python train.py --n_layer=11 --norm_place="pre" --norm_eps=1e-05 --positions="rope" --bias="none" --tie_embeddings=false --init_std_qkv=0.0382 --init_std_up=0.0382 --lr_mult_o=0.976 --steps=6202
MLP neurons of a small language model. Each row is named by its layer, matrix (gate and up: input weights; down: output weights) and neuron, and shows model dimensions 128-223. Each number is 128 + 24 x the weight over its row's rms, rounded and kept within 0 to 255. A neuron's up and down rows have the sign that makes its largest values positive.
Before each neuron's rows, "fires before" lists the tokens most often just after its 100 highest values on Wikipedia text that the model never trained on. A number after a token or word is its count.

fires before: " |" 94
L8.gate641 [161 160 135 110 133 134 182 109  78 121 110 146 127 109 144 131  90 139 126 116 183 121 130 139 151  90  88 142 115 110 125 110 126 112 130 156  89 136 163 127 140 129 102 125 133 160 162 115 130  91 155 140 127 132 120 112 121 170 122 122 137  96 122 141  91 123 125 187 137 170 178 119  90 111 142 109 125 100 148 136 144 136 158 111 123 147 139 148  88 127  64 110 138 111  95  85]
L8.up641 [103 136 168 113 106 123 167 137 138 106 118 110 123  76 132 130 134 114 113  93 171 151 143 133 116  97  99 120 172  98 104 140 123 139 115  85 113 145 149 132 158  92 111  92 160 127 118 161 154 149 136 165 127 123 125 142  99 127 115 113 150 112 149 141 105  87 111 182  85  92 149 140 128 112 144 120  88 125 102 133 119 160 162 110  99 133 156 109 156 132 106  86 124 116 123 122]
L8.down641 [156 158  82 107  99 123 150 127 132 123 172 123 182 132 143 131 120 145 143 121 116 120  81 130 125 138 105 135 118 135 140 120  97  81 144 145 104 171 143 121 112 159 105 106 144 105 149  86 126 155 159 131 135 119 152 138 145 122 105 139 154  91 149 132 126 131 114 204  94 129 114 137 131 100 133 101 135  64 111 142 118 105 117 118 106 161 132 143  69 101 100 151 129 143 181 125]

fires before: "-" 33, "ti" 14, "|" 9, "\n" 7, "ted" 6, "te" 5
L7.gate517 [ 94 159 140  99 112  92 133 125 205 166 107 140 128 105 129 115 124  93 141 112 146 144 128 152  94 146 164 134 139 136 110 165 142 122 115  95 103 119 111 175  97 113 108  93  99 116 113 114 124 137 117 132 123 153 108 140 128 155 123 126 102 145 143  94 127 130 107 118 113 137 118 151 141  70 127 165 130 124 117 147 155 135 130 110 153 115  78 142 146 127 123  68 112 159 128 126]
L7.up517 [104 105 141 150 106 131 158 125 107 137  92 103 148 128 149  96 128 153 132  95 131  99 167 133 101 129 126 129  83 156 100 143 126 117 125 115 109 109  87 130 122 150 126 118 118 102 136  89 148 108 113 162 154 172 129 147 141 138 115 111 129  90 169  84 109 111 122 123 128  90 127 128 151 124 155  95  78 130 158  89 131 141  81 120 156 121 147 143  85 105 112 114 175 148 148 130]
L7.down517 [121 145 182 126 127 109 124 142 177 133 136 137 164  69 143 117 118 129 142 166 145  70 106 146 134 130 118 137 120 121 139 133 132 107 134 127 118 116 144 151 110 124  81 148 122  84 118  71 115 100 141 113 122 125 103 124 161 135 180 125 137 124 147 105 114 105 162 123 129 132 104 103 131 130 125 130 146 114 113 127 128  91  75 169 152 130 140 100 113 139 140 129 106 153 194 127]

fires before: ")" 28, ":" 24, "." 12, "," 7, "\n" 6
L7.gate142 [ 88 129 134  96 139 138 115 141 120 178  91 123 126 115 158 128 128 155 122 103 101 106 147 107 130 125 141 120 132 121 136 145 149 117 106 105 134 149 125 114  96 152  89 138 119 136 134 139 135 114 109 105 148 124 136 126 131  97 194 148 109 135 131 110 155 109 103 117 110 106  72 124 145 122 104 148 151  84 114 139  99 107 157 124 155 101 114 129  97 124  92  95 104 118 112 116]
L7.up142 [129 129 105 144 128 128 144 118 103 141 111 109  99 134 147 129 129 132 132  66 153 137 110 164 131 109 125 168 148 159 133 101  85 123 116  79 128 134 146 141 127 151 134  83 157 108 151 120 143 158 107 173 135 152 116 106 131 147 127  92 122 159 138 130 162  94 127 142  96 127 112 122 126 130 113  95 131 101 141 130 148 148 119  86 146 138 110 112  74  94 147 119 120 108 169 124]
L7.down142 [167 160 132 146 134 122 110 150 161 129 152 142 131 141 128 142 124 102 155 134 140 123  86 127 131 119 153 131 132 138 160 156 146 106 164 140 132 133 171 126 110 110 175  80 110  93 151 112 147 132  93  84 124  94  69 141 128 112 133 126 137 143  84 120 136 135 148 121 115  81 126 120 100 101 154  88 122 128 115 124 152  63 134 129 121 109 132 134 132  80  85  97 112 113  71 159]

fires before: "=" 29, "-" 18, "\n\n" 18, " The" 4
L7.gate254 [138 122 136 130 138 151 147 169 117 118 101 122 132 138 142 151 149 123 138  74 108 146 142 151 133 145 133 127 125 104 140 109 169 124 118  93 147 146 160 128 133  83 147 134 114 134 154  87 121 119 129 117 161 146  79 174 101 134 139 121 135 117 129 151 130 104 117 140  94 181 165 111 109 155 127 109 131 116 103  85 137 125 103 107 111 110 119  98 175 145 197  90 117 106 166 109]
L7.up254 [117  94 139  94 133 139 129 165 113 124  73 151  89 156 144 163 172 116 127  95 105 134 130 178 139 147 132 102  97 111 127 133 195 127 132 105 132 152 144 106 137 110 164 139  88 115 140 130 117 147 127 140 159 140  81 181  98  99 134  81 112 106 117 114 163 138 115 113  88 144 106 110 163 151 120 119 131 118  96 102 144 125 142 111 135 155 149 100 144 117 156 129  98 143 167 110]
L7.down254 [ 83 119 144 142 110 156 120 118  92 154  85 140 149 142 126 140 169 145 127  51 124 129  97 139 115 156 122 121 121 105 169  96 176 100 112 126 121 150 131 158 134 122 153 172  99 140 139 127 100 128 156 144 153 153 124 170 117 152 113 106 108 123 146 126 105 117 123 126 116 155 134 118 132 163 121 113  99 115  89 127 125  95 118 126 138 131 168 134 101  95 160  77 104 139 127 117]

fires before: "," 27, "." 26, " and" 5, " of" 4
L7.gate63 [ 76  99 102 107  91 131 140 155 108 146 130 169 133 140 129  97 142 155 107 142 137 133 102 127 147 148 131 159 109 111 150  93 130  99 136 108 129  98 176  90 165 127 107 127 127 119 112 120 126 112 132 171 128 126 147 118 112  92 170 109 112 174 167 127 118 123 157 129 157 119 106 144 149  93 163 198 107 124 129 113 126 136 144 105 147 148 151 108  82 164 115 113  69 109 133 109]
L7.up63 [108 145 132  69  96 148 133 172 114 150 151 166 143 116 118 142 122 152 131 121 145 135 136 104 127 112 151 150 122 117 122 143 134 110 146 118 133 151 139 118 153 126  97 161 156  94 168  90 112  84 107 141 128 157 147 103 129  92 144  97 142 144 125 178 118 124 141 102 173  92 104 110 123 135 153 136  92  81 128  87 101 147  85 105 121 143 155  90 120 145  91 108 101 130 162 136]
L7.down63 [ 95 153 110 100 105 102  98 133 123 133 130 130 140 124 156 159 103  93 193 146 139 163 136 118 147  88 115 103 166  75 135 137 128 183 161 100  85  90 103  92 118 117 164 134 141  85 108 103 111 105 132  94 103 143  69 121  94 119 140 120 127 112  89 130 150 123 122 119 155 146 103 134 115 121 159  83 134 119 128 117  96 131 126 127 146  91  79 150 117 141  89  96 100 128  85 113]

fires before: "." 25, "," 18, " in" 9, "\n" 7, "\n\n" 5
L8.gate343 [157 168  85 100 115 167 139 119 126 140 105 123 105 131 168 151 130  81 105 107 161 131 105 142 113  97 142 112 135 117 157 103 128 124 139 156 119 101  83  91 167 104 136 134  84 128 128 120 128 140 124 149 127 144 105 108 106 126 117  92  94 153 112 156 125 109 137 146 110 113  66 114 110 130 117 170 166 111  92 116  95 141  88 128 158  92 142 138 113 142 165 119 118 118 115 107]
L8.up343 [141 138  79 144 143 135 113 129 126 134 144 140 126 140 133  90  84 128 117 100 120 144 151 109 159 137 151 167 146 141  94 130 110 141 154  88 165 134 188 121 146 140 137 125 123  75 146 114 134 115 134 145  66 132 130 107  94 155 111 130  92 131 139  99 149 143 142 124 134 135  98 131 134 146 143 101 187  77 116 158 110 143 114 124 146 143 114 119 113 109 110 168 140 100 130 135]
L8.down343 [124 125  93 120 121 147 107 141 101 123 170 173 144 185 119 144 123 106 109 135  91 145 138 136 153 143 103 138 158 114 158 130 137 170 143  95 111 148  99 100 127 116 142 109 148  82 125 145 132  94 124  71 109 148  70 118 106 126 153 121 115 129 124 108 153 110 154 134 134 189 147 124 136 119 140 123 124  85 112 112 147 138 108  92 129 127 126 115 125 142 111  52 154 149 127 156]

fires before: " 2" 26, " 1" 16, " 8" 9, " 3" 4
L8.gate529 [140  67 151 133 153 158 178  97 102 113 111 134 157 108 131 107 111 121 110 120 120 130 139 120 129 130 130 100 113 115 138 133 147 160 128 138 118 146 135 116 130 140 121 180 129 124 124 108 126  93 136 133 151 140 101  86 121 129 128 138 138 149 156 135  95 142 135  99 160 143 164 150 110  94 127  97 119 125 169 154 152  94 129 144 156 149 112 130  88 130 131 121 136 112 174 130]
L8.up529 [145 100 102 107 119 144 155 186 117 161 112 136 102 174 106 114 129 105 112 126 140 117 168 165  77 174 125  68 154 101 139 150 137 106 140 132 114 157 154 107 120 128 150 168 116 150 169 130 136 130 124 172 133  96 107 118  84 106 105 153 117 100 111 118  65 118  93  97 162  99 129 155 176 141  94 102 117 176 108 117 112 164  98 144 126 111 106 131 134  76 134 132 103 108 115 126]
L8.down529 [123 133 126 128 159 149 113 100  72 120 137  96 135 111 145  70 107  80 128  99 116 115 110 170  96 120 114 109 141 131 117 130 140 119 105 124  88 110 161 122 140 132 170 154 142 104 147 143 150 137 141 103 183 124  93 156 124 135  94 124 161 135 128 101 136 129 115 101 154  88 135 133 151 144 150 154 151  98 155 127 107 126 119 163 119 134  90 164  95 109 116 138 112 102 149 104]

fires before: ")" 30, "," 19, "." 15, " is" 8, " in" 6, " (" 4
L7.gate574 [107 174 106 141 114 128 117 181 120 105 146 150 170 149 151  93 172 146 147 101 144 154 138 123 134 173  95 141 136 175 123 125 127 114 111 117 138  68 127 126 122 118 133 143 151 127 135  87 128 119 145  84 112  87 126 133 128 140 113 119 127 142 162 101 125 119 108 125 153 154  82 110 126 147 150 125 153  92 160 123 172 119 131 131  88 152 155  64  73  91 136  88 132 132 108 119]
L7.up574 [ 82 124  92 117 130 178  94 131 103 124 126 139 150 140 160 108 119 126 168 134 114 119  77  96 142 141 140 158 115  98 161 114 120  88 139  87 154 105 151 121 142 167 146 113 122 101 100 106 116 119 136 152  97 140 112 116 136 137 153 127  87 143 105  94 114  98 116 124 143 114  88 132 156 167 122 153 120 113 123 143 139 169 136 137 119 133 176 122 118 115 114 112  94 134 142 114]
L7.down574 [110 156 105 148 118  85 132 177 140  85 108 139 147  94 124 110 113 146 131  88 152 159  97 111  81  76  91  98 141 194 110 136 146 100 139 113 155  98 117 159 104 121  96 111 140  95  95 127 173 125 135 121 137 122 135 140 155 157 110 108 167 135 126 149 114 127 121 118  97 137 132 144 165 111 177 129 124 110 105 120 109  98 113 101 129 128 150 123 147  91 144 131 115 124 132 149]

fires before: "," 20, "." 17, "-" 9, "–" 8, " to" 6, " and" 5
L6.gate255 [118 127 140 142 122 141 116 128 114 118 117 132 120  97 144 145 173 152 110 139 106 159 140 133 118 138 136 133 124 141  92 127  91 163 130 126 130 147 156 136 169  90 141 115 119  89 168 144 134  88 111 110 108 131 132 138 123 135 161 201 154  95 128 115 151 151 172 131 151 110 119 141 177 104 152 106 154 117 149 133 105 128 146 128 128 108 118  97 149 158 151 103 122 148 166  57]
L6.up255 [111 111 128 147 124 126 147 146 137  88 166 175 120 113 184 157 181 134 133 113 119 126 133 145 120 151 134 167 140 112 115 138 115 159 129  94 104 138 122 117 109 115 106 140 139 140 122 144 121 135 107 145 119 147 170 145 135 124 119 140 177 130 161 136 158 146 116 112 162  90 131 136 147 127 129 110 147 174 121 127 131 141 156 113 141 141  96 107  93  97 111  97 162 152 122  85]
L6.down255 [148  96 129  68 112  89 146 100 138 113  99 136 106 116 134 133 161 125 149  92 146 122 152 144 143 122 121 152 128 130 124 180 111 100 156 118 100 114  94 120 107 117 120 125  85 124 143 150 114 166 137 113  98 110 126 110  90 143 123  91 101  65 138 157 162 130 136 129 160 124 127 136 105 166 132 113 114 116 170 126 117  98 138 113 101 136 112  92 121 114 161 130 121  99  93  97]

fires before: " |" 60, " 3" 11, "\n" 11, " 6" 6
L8.gate355 [130 158 133 175  99 136 133 140 131 183 133 135 141 136 149 116 124 173  91 130 145 142 149 114 153 152  81 103 120  95 137  99 146 124 126 180 111 123 121 160 155 125 139 192 106 136 131 132 163 142 149 156 142  98 131 125 113 107 112 130 115 155 147 121 136 119  84 126 106 101 140  69 116 127  67 148 159 122 139  96 116  95  94 170 110 108 144 125 128 179 155 100 137 137 143 149]
L8.up355 [128 153 142 161 144 100 165 118 132 112 143 133 155 161  86  59  98 120 109 132 190 156 121 164 138 106  99 142 139 112 132  94 109 132 113 163 108 150  89 101 152 132 143 104 130  96 136 103  87 131 112 162 172  75 124 138 138 101  95 105  95  96 140 110 142  94  98 131 155 129 140 104 115  99 133 125 115 174 116 136 128 141 115 173 138 122 132 109 105 179 155  94 161 103 137 108]
L8.down355 [104 123 100 121 135 123 168 118 160 106 110  78 115 124  92 109 113 151 109 113 130 130 131 119 113 105 118 118  95 123 160 164 106  69 173 130 143 106 133 158 132 138 101 161 155 102 138 134  93 129 152 114 140 109 152 128 114 112 139 127 123  82 127  95 136  89 153 122 130 116 111 157 132 162  87 101 155 157 128 178  85 134 126 148 153  86 190  99 128 161 151 126 123  74 131 128]

fires before: "-" 89, "tic" 5
L6.gate605 [131 127 117 156  96 127 125 117 131 132  97 102 139  99  71 163 102 135 129 137 131  96  86 155 153  93  72 115 137 121 158 163 121 139 137  95 127 146 159 107  90 154 111 163 118 162 119 101 149 149 105 120 142 126 140 130 136 133 123 117 122 140 123 136  96  79 134 109 120 118 120 130 184 119 184 117 141 111 158  86 110 134 164 128 161 111 150 180 137 104 129 125 111  91 120 122]
L6.up605 [106 152 160 113 164 122 113  99 127 154 129  91 110 100 124 139 138 104 171 121 122 118 137 160 107 109  61 130 118 145 119 125  98 143 149 120 112  75 146 134 123 146 128 140 120 147 164 114 100 129 129 154  97  98 160 114  79 131 109 136 116 146 145 156 137 137 119 117 155 130 126 148 162 166 130 144 128 123 106 132 152 139 107 133 141  99 147 107 197 168 129 131 113 142 131 136]
L6.down605 [121 152 166  99 136 135 125 180 105 109 147 156 116 142 123 152 155 154 131 116  77 135  69  99 121 101 104 123 113 119 105  93 126 174 151 149 145 140 131 131 140 124 124 116  91 149 124  86 112 103 110 113 102 133 148 109 163 143 122 143 114  89 133 112 130 142 109 104  75 130 146  93 143 109 118 149 147  96 100  82 147 116 124 170 143 156 144  79 110 149 127 157 101 184 131 155]

fires before: "," 30, "\n" 14, "." 10, ":" 10, ")" 9, " |" 4
L8.gate596 [121 123 116 134 136 150  90 136 145 123  79 147 121  97 122 148 168 162 143 145 100 126 128 165 129 111 123 148 164 131 132 117 146 140 143  88 178 156 123 143  86 139 124  92 120 103  97 100 110 140 113 129 126 135 106 182 108 105 172 130 164 122 147 108 175 113 117 143 118 151  98  95 181 146 145 112 129 136 156 109 157 125 112  87 152 146 171  88 129 158 146 153 126 156 157 131]
L8.up596 [141  98 182 146 105 123 136 125 108 131 109 145 128 109 177 130  79  88 153 112 104  93  97 143 108 134 144 138 121 101  94 108 100 153 137 114 143  69 193 124 113 146 121 122 116 139 106 120 132 110  84 107  99 108  96 119 128 128 146 158 114 147 138 130 134  98 128 119  98 117 117  88 143 149  89 101 166  81 133 142 130 134 108 105 116  99  93 148 151  82 137 149 115 144 182 141]
L8.down596 [165 153 147 138 124 130 113 200 167 103 179  91 156 178 133 157 106 133 146 113 150 105 136 142 125 125 109  84 109 148 125 143 164 165 117 120  72 143 142 141 143 149 173 139 124 122 126 126 152 110 130  81 141 129 107 120 105 105 112 114  75 153 106 138 129 105 139 140 134 136 180 158 112  89 166 112 111 141 127  99  57 131 118 146 130 132 138 137 131 108 135  89 203  77 105  88]

fires before: "\n" 64, "\n\n" 26
L8.gate86 [ 84 150 128 156 128  91 136 144 138 172 131 119 175  97 146  82 106 149 121 130  78 126 108 135 127 153 166 166 123 154 113 125  95 137 118  88 141 138  96  94 134 136  98 148  62 117  80 124 133  96 130 117  99 106 148 130 113 109 140 160 133 174 130 141 108 178 125 106 136 134 134 137 158 117  89 174 123 108 103 149 160 111 103  66 138 140 145 146 141 157 164 144 155 134 113 120]
L8.up86 [101 128 105 144 106 120 160 106 140 110 139 139 119 137  80  82 109 109 157 146 172 126 120 111 117 120 140 114 121 165  96 144 128 158 103 138 135 128 118 119 154 137 143 162 151 109 132 110 137 112 129 101 140  95 166 145 120 126  85 139 122  93 138 138 168 115 146 174 134 129 100 120 130  83 141 137 117  92 117 160 165 150 120  93 123 129 137 127  90 131 150 112 108 113 103  95]
L8.down86 [142 140 122  93 101 148 133 161 120 111 146 108  85 113 138 128 128 106 153 112 156 132 120 180 130 133 136 121 102 124 153 153 127 118 145 107  95 159 150 122 148  95 129 105 153 110  95 146 113 151  80 114 153 100 130 101  89 119 147 147  84 144  87 147 143 132 141 134  97 121 167 127 142 163 134 102 125  85 115 138 141 116 134 116 150 156 148 150 149 119 131 206 142  75 174  76]

fires before: "=" 70, "\n\n" 7
L7.gate441 [123 106 164 138 133 122 113 175 149 167  86 163 135 113 124 149 133 137 125  93  98 160 105 173 108 136 156 124 154 138 124  95 159 139 112  88 157 163 194 144 146 105 153 115  78  82 134 142 101 150 143 102 128 118 115 140 157 120  92 140 130  96 157 128 153  99 118 129 126 115 163 141 120 131 121 115 139 144  71 121 155 131 134 106 111 152  89 119 158 118 140 146 122 138 109 119]
L7.up441 [141 129 116  95 120 123 145 131  97  94 132  94 132 116  83 155 151 107 129 135 109 136 120 125 113 119 140 102  83  98 138  87 142 186 113 111 116 128 153 127 145 107  99 144 148 116 111 133 148 101 143 150 151 148 142 187  88 110 153 124 109 109 154 141 113 112 121 105 132  94 124 116 109 166  95 127 141 108  61 121 182 154 104 107 129 146 128 140  81 103 168 132 117  92 102 114]
L7.down441 [ 95 160 136 152 139 118 145 156 110 118 110 169 113 118 138 151 152 125 162  58 128 137 148 136 129 101 116 110 133 153 129 112 143 133 114 112 134 161  89 106 110 118 119 204 127 109 146  87 114 123 104 152 136 123 105 180 124 115 133 117  69  70 116 120 124 116 126 102  55 132 146 139 108 151 127 130 118 131 109 144 143 161 135 122 128 123 179 102  92  95 115 138 127 101 163 126]

fires before: "-" 78, " |" 7
L6.gate680 [116 139 111 148 134 171  91 180 114 122  84 106 110  95 144 160 101 142 184 102  99 133 159 127 117 148 100 142 116 153 127 179 127 136 149 100 135 121 139 101 145  85 102  97 133 133 137 117 107 175 118 132 106 151 117 102 138 145 161 101 166 138 114 142 162 129 108 141 122 114 179 103 155 107 141  85 137 138 162 112 123 130 141 108 163 123 121 135 131  91 100  98 113 140 150 120]
L6.up680 [124 126 144 154 131 122 156  94 148 108 143 144  94 123 195 137 127 122 149  85 111 106  89 154 119 102  76 101 159 136 125 182 121 111 127 115 119 130 116  98  90 111  77 157 114 167 149 139 104 128 102 148 113 131  97 148 135 132 136 128 143 133 124 141  95 119 123 136 107 158 138 139 113 162 150 136  61 107 111 146 147 113 145 127 123 136 120  89 114 101  91 104 130 133  75 131]
L6.down680 [144 147 173 140  86 132 128 138 147 122 129 134 144 182 142 149 165 130 118 128 102  94 102 149 129 148 113 152 143 124 131 154 156 107  98 125 127 111 133 162 130 145 105 139 156 158 109 150 102 144 136 134 109 112 133  96 114 140  91 116 112 134  98 130 131 173 172 117 136  98  77 126  99  99 151 112 124 112 132 132 152  77 105 137  99 125 116  82 154 183 165 174 157 103 126  99]

fires before: "\n\n" 29, " The" 9, " He" 7, " In" 5
L8.gate517 [106  95 139 119 109 129 147 160 128 161 113 149 131 154 150 161 126  89 152  64  87 128 131 156 156  79 119 134 133 123 123 136 176 170 133 119  81 127 130 147 147 167 110 159 116 131 141  99 135 137 188  85  97 119 150 110  98 145 120 119  95 152 165 123 174 180 110 100 141 133 102 156 116 115 121 143 159 128 117 121 147 147 134 124 144 151 112 152  88 177 150 124 124 145 148 116]
L8.up517 [136 106 131 148 105 133 135  98 100 127 106 131 148 161 149 102  84 130 130 125 109 156 133 165 121 156  64 107 103 125 129 100 149 162 130 118 133 107 137 102  97  96 144 112 102 157  93 124  94 106 123 151 133 134 112 102  87  95 121 124 109 133 145 116 101 155 132 128  65 111 167 102 124 131 113 114  92 108 123 133  95 120 142  96 105 104 147 145 128 163 117 138 100 114 150  99]
L8.down517 [121 133 136 133  96 133 111 148 185 142 139 140 129 139 127 119 124 154  99 133  93 117 146 107 124  83 135 105 162 187 139 130 165 115  90 143 129 114 154 130 141 125 190 125 117 137 143 176 112 143 126 137 111 127  91 132  96 119 122 106 110 150  69 163 141 178 126 145 141 127 117 149 167 117 124  94 168 110 105  91 101  81 147 140  82 143 156 154 126 121 127 127 122 114 141 135]

fires before: "\n" 28, " and" 10, "," 8, " in" 7, " player" 7, "\n\n" 5
L7.gate538 [112 122 193 142 151 170 135 148 132 137 156 122 113 154 140 135 168 133  86  80  98 171 154 125 148 140  75 111 115 161 153 147 150 127  88 101 149 139 123 162  90 127 147 161 116 118 142  92 129 142 163 110 106  85 108 121 103 123 136 140  81 141  99 152 141 156 155 135 136 124 130  96 116 129  90 157 165  89 106 145 104 127 138 140 141 112 144  93 135 105 114 115 125 140 134 118]
L7.up538 [146 132 132 164 127 162 110 167 133 187 111 139 127 132 133 149 118 144 125  80 125 151 160 112 126 139 173 145 114 158 142 144 142 155 160 127 118 154 173  78 124 173 175  92 147  99 165 121 121 141 140 116 139 112 117 116  97 157 184 119  97 136 115 116 134 129 131 100 126  85 156 106 102 127 136 145 151  81 104 132 118  90  93 142 149  84 142  80 134 118 193 139 107 144 131 146]
L7.down538 [ 94 157 109  70 151 136 119 135 112 155 128 100 111 124 133 109 138 163 103 102 124 113 128  93 143 118  81 139 149 118 125 139 133 100 173 131  76 146 105 147 134 115 119 180 126 126 114 125 163 150 152  49 119 127 167 141 126 137 116 138 139 163 112 138 140 137 117 120 129 163  65 161 114 172 116 124 125 144 107 130 125  88 164 141 137 126 123 156 117 146  95  68 107 138 114 132]

fires before: " 1" 16, " (" 11, " 0" 10, "\n" 9, " 3" 6
L4.gate208 [157 128 150 121 138 132 158 163  94 106 103 186 127 130 195 112 115 109 134 160 119 139 100 125 118 152 124 107 127 121  92 120 148 124 107 155 142 112 201 120 124  98 142 152 142 131  85 122 149 137 132 102 109 112 128 110 105 153 152 157 169 154 128 134 137 114 191 119 161 158 119 148 108 130 141 130 140 141 131 124 112 145  95 161 142  94 105  86 157 133  81 124 109 129  98  91]
L4.up208 [ 98 113 146 102 110 138 112 184 127 111 116 137 108 119 137 131 132 133 153 156 123 123 125 166 171 165 121  76 139 177 121 113 171 101 106 129 144 114 166 133 158 126 131 156  82  98 125 140 165 119 130 136 120 128 137 132 121 106 122 120 109 157 115 144  89 135 135 115 157 131 104 119  86 102 125 185 147 141 153 117 119 162  84 101 163 113 126 115 105 114 112  93  98 130 141 110]
L4.down208 [159 151 136 138 125 149 162 127  96 135 156 156 175 114 135 142 119 120 123 122 154 132  42 122 112 134  89  93 109 119  68 124 103 132 127  99 120 139 142 145 141 124 156 167 120 109  84 165 129 123 101 122 154  98  98 115 127 146 129 128 149 117 116 138 114 101 155  99 117 128  81 125 104 116 146 118 111 132 120 112 105 148  99 125 174  72 112 129 123 136  87 127  85  93 128 114]

fires before: "=" 41, "-" 18, "\n\n" 14, " The" 4
L7.gate348 [114 134 138 112 143 139 123 171 108 137 102 156 124 138 134 162 162 145 158 140 102 113 133 167 123  81 101  96 107 117 129 163 163 155 122  84 119 149 158 150 144 118 140 106 108 135 169 130 118 122 133 142 134 138 132 176 129 107 132  96 131 115 119 147 118 122 139 119  91 163 131 103 133 125 135  86 173  78  85 104 139 136 114  85 114 128 141 110 148 134 163 130 112 123 159 102]
L7.up348 [141 107 155 117 120 142 111 159 121 102 110 171 130 135 114 161 102 126 179 118 128 120 117 132 120 149 118  93 120 106 101 132 176 172 120 141 120 143 178 104 165 116 122  93  91 133 126 139  97 141 123 154 136 132  65 151 133 114 115  47 151 141 168 105 125 148 128 125 101 162 148 116 126 137 113 118 136 111 131 124 128 158 125 114 129 120 154 118 103 125 157 162  80 133 121 112]
L7.down348 [114 114 143 161 124 141 157 117  96 118 106 194 132 115 127 141 106 108 141 136 137 104 153 140 125 152 114 168  74 131 143 101 175  87 114 125 125 172 114 103 132  91 139  69 109  90  96 135 144 169 157 122 164 117 109 182 113 134 140  90 128 123  94 135 138 129  91 120 107 118 121  98 145 125 125 118 104 148  80 131 117 138 134 117 129 142 146 126 126 125 147 116 129 100 145 103]

fires before: "." 25, "," 19, " and" 7, " in" 6, "s" 4
L8.gate89 [ 84 127 159 102 156 101  78 130 130 143 112  74 109 173 175  95 108 153 122 181 131  85 108 143 122 113  95  95 136  87 122 168  86 135 163 122 155 148  99 120 100 138 126 118 143 132 148 118 112 107 113 133 121 121 127 166 140 143 136 129 104  99 121 134 115 135 169 149 117 114 117 108 123 100 145  85  85  71 106 120 141 157 140 153 163 144 142 152 106 122  99 120  90  87 125 152]
L8.up89 [122 126  92 113 140 140 115 153 121 157 105 150 114 123  93  77 121 164 146 118 166 190 100 167 117 117 168 148 131 122  96 135 148 117 168 115 110 111 137 138 153 115  84 152 148  77 144 101 161 145  86 118 151 164 112 124  91 114 129 103 115  94 121 186 138 119 150 107 155 116 133  91 126 116 141 108 124 131 125 149 124 121  86  94 125 144 102 112 118 121 104 131 129 107  95  98]
L8.down89 [135  90 120  93 121 132  71  99 167  85 117 143 143 129 128 159 117 123 142 127 149 126 107  97 141 129 107 142 153 152  91 123  87 130 106  97 118 128 173 144 185 115 132 130 155  88 132 120 112 161 101 119 168 111 116 150 131 120 136 115 137 176  97 124 120 124 143 109  91 109 120  98 110 106 133 144 109 133 124 162 124 121 114 114 133 126  97 156 138 153 105  76 122 115 125 153]

fires before: "l" 12, "ted" 12, "ti" 12, "te" 9, "n" 8, "ry" 5
L6.gate197 [ 92 139 132 113 118 118 172 127 159 134  94  85 136 117 156 149 143  98 109 153 148 109 164 132 135 168 135 118 149  97 138 133 174  65  95 137 141 105 153 145 117 129 127 140 119 150 145 124 131 152  94 179  90 138 145 119 158 135 127 103 183 139 131 160 144 102 113 122 121 170  95 133 128 124 131 135 135 160 150 146 124 175 130 172 123 145  90 131 167 118 153 150 114  88 137 155]
L6.up197 [129 119 112  73 144 117 121 122 145 128 115 146 140 145 113 101 139 167 149 164 141 106 103 113 137 145 133 134 117 117  93 151 142 114 119 130 144 167 137 123 113 134 111  67 148 154 135 121 112  89  94 160 131 153 159 115 120 150 139 150 121 176 174 151 101 160 110 108 144 131 129 131 159 104 133 113 125 131  90 105 140 139 131  89 141  93 169 112 147 157 162 145 116 133 143 116]
L6.down197 [111 156 111 135  90  97 150 130 116 136 113 124 118 109 141 112 115 134 122 146 139 118 114  72 133 105 153 132 142 177 156 129 126 118 127 101 147  75 126 125 141  82 119 184 118 129 146 128  86 132 106  98  88 122 125 102 150 100 149 108 109 140 112  81 152 108 144 152 151  85  96 162 115 147  97 127 108 169 105 128 130 119  80 135 127 132 172 160 106 107 105 162 136 102 150  98]

fires before: "\n\n" 26, "-" 17, " The" 12, " In" 4
L6.gate640 [134 100 123  68 130 129 129 182 110 140 121 148 108 143 118 161 162 133 141 122  64 122 143 175 129 138 140 114 104 123 125 136 156 127 118  79 125 127 182 116 124 113 119 145  85 123 156 120 147 123 137 145 167 155 134 181  94 119 137  90 108 135 130 152 161 114 124 147 123 158 144 125 114 133 144 131 182 105  88  86 139 154 163 136  95 149 128 106 121 121 169 153  84 146 123 118]
L6.up640 [109  93 141 118 121 135 118 149 116 131  92 170 143 131 114 151 146 132 141 102  69 142 140 167 144 143 133 127  92 118 126 106 179 125 130 123 148 163 180 138 125  96 137  98 110 133 160 145 135 145 153 129 162 152  98 175 119 109 126  80 111 109 132 116 125 117 107 137 125 175 130 117 113 134 141 115 124 108 106  82 131 127 136 106 127 183 148 125 120  94 146 160  68 120 109 111]
L6.down640 [126 138 146 145 144 135 150 145  95 149  88 134 147 135 145 156 140 114 131  63 131 117 109 151 158 157 128 124  90 120 125  68 167 112 110 137 142 185 133 138 134  99 151 149 107 139 145 110 121 130 176 100 147 117 106 175 139 109 134  97 106 111 124 148  97 121 121 132  96 135 115 105 134 140 138 112 120 111  95 113 131 129 132 105 126 135 121 116 137 114 209  92  82 124 154 105]